From a checkpoint of a small transformer trained on Wikipedia: untied embeddings, attention and MLP in parallel.
MLP neurons of a small language model. Each row is named by its layer, matrix (up: input weights) and neuron, and shows model dimensions 80-207. Each number is 500 + 50 x the weight over its row's rms, rounded and kept within 0 to 999. Numbers have three digits each.
After each neuron's rows, "fires on" lists the tokens most often at its 100 highest values on Wikipedia text that the model never trained on; "fires after" lists the tokens most often just before its 100 highest values on Wikipedia text that the model never trained on.

L3.up852:588528429459520478564554514433452464534451525522513514438524476513532481558507489472512538578440524507534554478518525493570552415561498492474409529547494428533567633561409495497531445364597507476495516573568477429493480540520529505515579510537439556459438557575493474538513527564528529593448517483553442431511490588497499461581582583496454537485455492477483492417525501546360518485590
fires on: "3", "4", "6", "com", "5", "7"
fires after: ".", "=="

L3.up579:507485490607537491484438452591507447461527509425479425460496551490528491489540565515496451446545555500646443530503510482477471565499527501494493434539447442433514482510497478500417451386404541403563561450486516597465540431479438503488477501517473410533453483526460375498565498459432544506494410463524475504487365520531580548421538435493500556564456519439366413449424491484506490583518
fires on: "s", "c", "as", "br", "ic"
fires after: "s", "S", "'"

L3.up508:384507499461547543442531537512464486452404561437527472509461421392358520465497431502517412448489437499463510495451499635457524534502461535506544496425396383499457450518458480440446444553459467529498484481514545497426468481552514468508486478412455555481543475492415550518478506543437608501461447499411612508546485424495541419398481528497531538568442379466499445475454418442492445462508
fires on: "ch", " age", "o", " least", "."
fires after: " Ro", " at", "Ro", " Ma", " No", " more"

L8.up114:549465583450595449404505560513462394407461480510484521534525587510511574536458527430548477528486508559500524514555487460486570488547549426547453573551444496455544433541574572515435477430425665516458461455614590457511537585503532463414502482460389553485519488461516519499408451488428560434535461475531474435448452493457474516514451488627613447498480475474421557514542443429454545509485
fires on: "0", "2"
fires after: "2", "0"

L3.up422:396452465535532447507522468552443481402480591555596467564592428509454473570547560466476402567464406496454602571525515491398512456414446468508501596602480569467500518556531524447489501511456545517439535528578484470483483469585451446538396534525490566462472610417467398492477561515507514441499486430503447509507483528421474520485571504530455518572465492567510479608405481566433458445498
fires on: "9", "8", "7", "ron"
fires after: "1", "g", "Com", "2", "em", "ch"

L4.up778:527505603496587460488542540476532508561505566448489500590489446515447533503435473516496470570590583461604489442465624515452443558413562471505520433562510419497464608476532455486492457541526439538450395472520506508633605422516461506545535454449450501551613510414482498452432431460506449496543538528483510462490500541482523470453545473517499471416436620520446463538402460563555450580564
fires on: "ch", "el", "al", "ber", "ent"
fires after: " Ro", " G", "C", " K", " C"

L3.up226:527448516407514523508575531447471545445491515442481552504454541482514455515485450522604449457497429510485483620421527510411451500524522630590506466517541591564563526588581545498499541494531482488483457495380478415447461449476474517591508441413498501546484450535572592445465572495522514488456519422514507452581444510438541535568514522467439506520459503540465397518558480517465504493463
fires on: "z", " where", ").", " although", " when", " as"
fires after: ",", "ía", "ly", " announced"

L3.up96:467572609442524480533452553428475484555535438507368562476374503534524503433462461517500528506507523548506498537540468585496520473506568476599540528491501476472463567517563558481536475506485591457491401438452540606486531468553505482510556550594586585475570501588468566534432509447517431501617446561399501484503462500496485555453491556464431534407496563454560519534465435501479578463465
fires on: "-", "lo", "y", "'", "da"
fires after: " ", " Al", " O", " Gil"

L9.up546:454579539548482506543607526465589391488430480466409492433568523553564532446551507448488414500575428493571416436465517505577542552437560591568464558532443485442534502440515467600540560575452537575496535518454512528531470460540510517512455585519501562429441498512453516475442492446407465537583454543483627435494469582479486460461420547513505514541534599490450584548480462471498510497399
fires on: "2", "1", " "
fires after: " ", "0", " the", "\n"

L10.up884:496550511500530494463454526465530501492440565473502489474490442468400468462514545515627522535548540583499455552465609411412508443498548467534494542444440475448498574417573514517481528503577393482443537595463535575368500484514484389534515592562484517482517518494445476463474423490406478551461562465585411611475545459491454451540467375499577554551594526535560572502471453512520488390416
fires on: "1", "9"
fires after: " ", "1", " ("

L3.up694:476536534501535473535441526441543491538585492511438439507520421450512628469509473429449420518440573484519496520565532476512509437411532499538470494527627527468545362568536438553502482507512476514451520582527524462414446532511456459524466472414460475540525482481550525451386547477439496404540440527449494524391525473485604413477501530411480547474521398490424465434491511375505449444508
fires on: " —", "-", " inter", "di"
fires after: " |", " de", "Al", " mid"

L4.up1015:537535479567596484404496446497588573460553441556517568541537412527548544382567467544484514464485480565552464524502570591428450452506452530458576477508498498549518473450542501432385506533480558548428447433515356461463504439596535371535565421497506480438516552448419565385552563498568534501525506530608547444496443593472554523521448552565503570544481438509415447494441409503384495556600
fires on: "0", "1", "ton", "ca", " part"
fires after: "0", " as", " on"

L3.up705:444527476581450573549454521599455492458487495551529414458557439543448527564518424534481532495513547576473478488534506564491546501450438467510496528417359479425518456583522515491513499501462516516489496484549505526449503519532488476537550443474482462485518550556510510528470507521552479530563425503447626346581520412552509444434480497474560451490589491491479496491429515496588533455442
fires on: ".", "ch", " name"
fires after: " No", "8", "Ro", "5", "6", "3"

L3.up443:538513477509530512489533472402513654518549550418451505570480361492442594561413411410481561508603459523423531513469504536487525547525450519469476553521533505557455524548528567495540516479474502459507617359473473531416377484577473464491496436506401505461446529451495439482529478499464469528508607552428532495508536433464554437496622488508500488493447543459513548435543476516439443545467
fires on: "K", "B", "P", "D", "S", "O"
fires after: "W", "V", "U", "CH", "L", "B"

L8.up430:511508540485523592535487482520528429416541520411438461507486586570622455492457501538526464478437612482578500485478540554629478516542563447484652618520432509487523519531534482518504456408542498560553506433441534405439623496513536501489555518432411516536575499527482473523431485582430518474388523495488552401355573418478467484559510532559457476471601509621517429551495543421458588488430
fires on: "0", "1", "2", "5"
fires after: "0", "2", "'", "ma", "9", "A"

L4.up277:587480414553567467484556488434512457519488513614500495485448518499519477463594555569492514539522576442580434358474504502530441460468436538587529544557568525449394567389498523494466438532551581498508482544505571460485493437497480459527421496578460482446555545502547425547495580568478443525544530540495496502502444540493457436513537539432497515515481404393478462584514517432463461519524
fires on: "2", "9", "1", "0", "j"
fires after: "0", "1", "2", "-"

L5.up14:440513617562590481496483537425451475447485538487476515432583510475511414533446446456498498461491482468496465528427477664447556615507573576558537484572419503482445604524515483466483563439500452464558392474497577501589478494419507539489499460515515483475474595575389501399416443526513526495464457451437469470574503480478459462505523489665472503498434462441543482572588432436441505533433
fires on: "3", "5", "9", "2"
fires after: "9", " P", "8"

L5.up301:525545438459499541490490466387534494602432446510542489387487544530490479464581525376498501518489451514547448476466543503571463463507520590388516518472486536570530495485492565440591498484548512420542469472486426567527526562495564508428527443442533503452509541476485482586473469573460536515489567442554619522499421457468413485414519508504513594528492520441536565534445421451433436521528
fires on: "\n", " $", " than", " £"
fires after: "\n", " more"

L3.up58:518466532523473498483534469435535478478522475460455516481504509580494446458492509475506455571410477535414487575535459407506470583589574483528489495513560436561509414530528533554537464576493475398482472471505474559503531526437510543587442529506469483412507459447431501396561514413488457506442478555462432422409533463520542566503439456438418446520467496516434552502614479471490415550377
fires on: " as", " with", "ing", "gu"
fires after: ",", " Fi"

L9.up243:437502511557478481499480495479422475500563547507517516505579535520512512507502471494558536483540533423470498406465487549521492521487486464520572597504541616401542550563543429442443498497423500554510511460501512563409487508505392478492563464481571387350538481436542482437554395523562466481529420443547527514424541532527493468492505539595381513497545550373490506561574523503476462470452
fires on: "9", "1", "7", "5", "6"
fires after: "9", " ", "1"

L3.up777:486402389529543588538565572476481430563394586366557561507464460521528479563485469485456552562491562481537510469519538568425581466498413557452550502481517508554485524501448533479588519542577552531535474585548609539528472487419507496553480504447534428527524470485583537535456547487539483465417556484494446415461512534468510575539499402496524433488438492490476533411441448504458515535583
fires on: "1", "8", "6", "9", "ton"
fires after: ".", ",", "2", "4"

L5.up843:498535440483580571506374446527507481478480520416542493448503506423471488429428529512561508545564406462469419420581479489409432487527475590546499491489469664493425407488559533463425417493495514479499459565551475560496428500436508494490511575498494507541490593523552492442491457544503504499523503525424530509489599594494449553459502526446415508496418414450515505556454467396451470449581
fires on: "===", "ke", "ous", " League"
fires after: "\n", " |", "ac", " Li", "Li", " League"

L10.up288:581533555515502460576440504517465506468529592418463440449530432523513575465508444484543506555587515463503524537482544579482513501441438541515468538480555506474564453439511482487521555482571440491514552540461562550540462493438475489536481514476393487606505498526520540536398413483484529488464467463573477473455585537567534549535456567469468412603479563438407588538497415426554561521499
fires on: "1"
fires after: " "

L10.up825:510584491537465494535433528467470472411526447632592457432472485479485518518546538567530506481474515514469526471480469531428465467392428533461494598494512521436542526471483507503528615482408481495481506387486443499453504475481495525619527517526429415489582342508440510613449480484491546490525523585521528542540520482552494539552527536580478541518518544570463535458491450526432469482487
fires on: "1", "5", " the", "4", "3", "9"
fires after: " ", "1", " on", "\n"

L4.up829:534490544460494519480605536500425504518428479510514487525413486539513510506509465462452456525496571466383477441520502493419441489469534549486461549614463485445581448503467510425504539476485541469479497528486486448470493510495447466487515382442489487477413455546488580569592548435525529518486552466474485590491449463506565500607514451392571582564508478376515461453490490484495565554570
fires on: "\n", ".", "di", " out", "s"
fires after: "\n", "==", " Ra", " ==", " mi"

L5.up853:485404553526466493549442622479486508565444600382437487446467482564541409499521485535472611575574479490490502559516558561538451628533516440454499489478466498445539510488525491527542544546475475507600509496512480445543606486534497543562445508588466503502471512478461450494524484606422499404402448482443493434419531531459522474540489495515458410442516507470482401602462506487481471481475
fires on: " ", "8", " |", "2", "1", " and"
fires after: " |", "6", "7", "2", "9"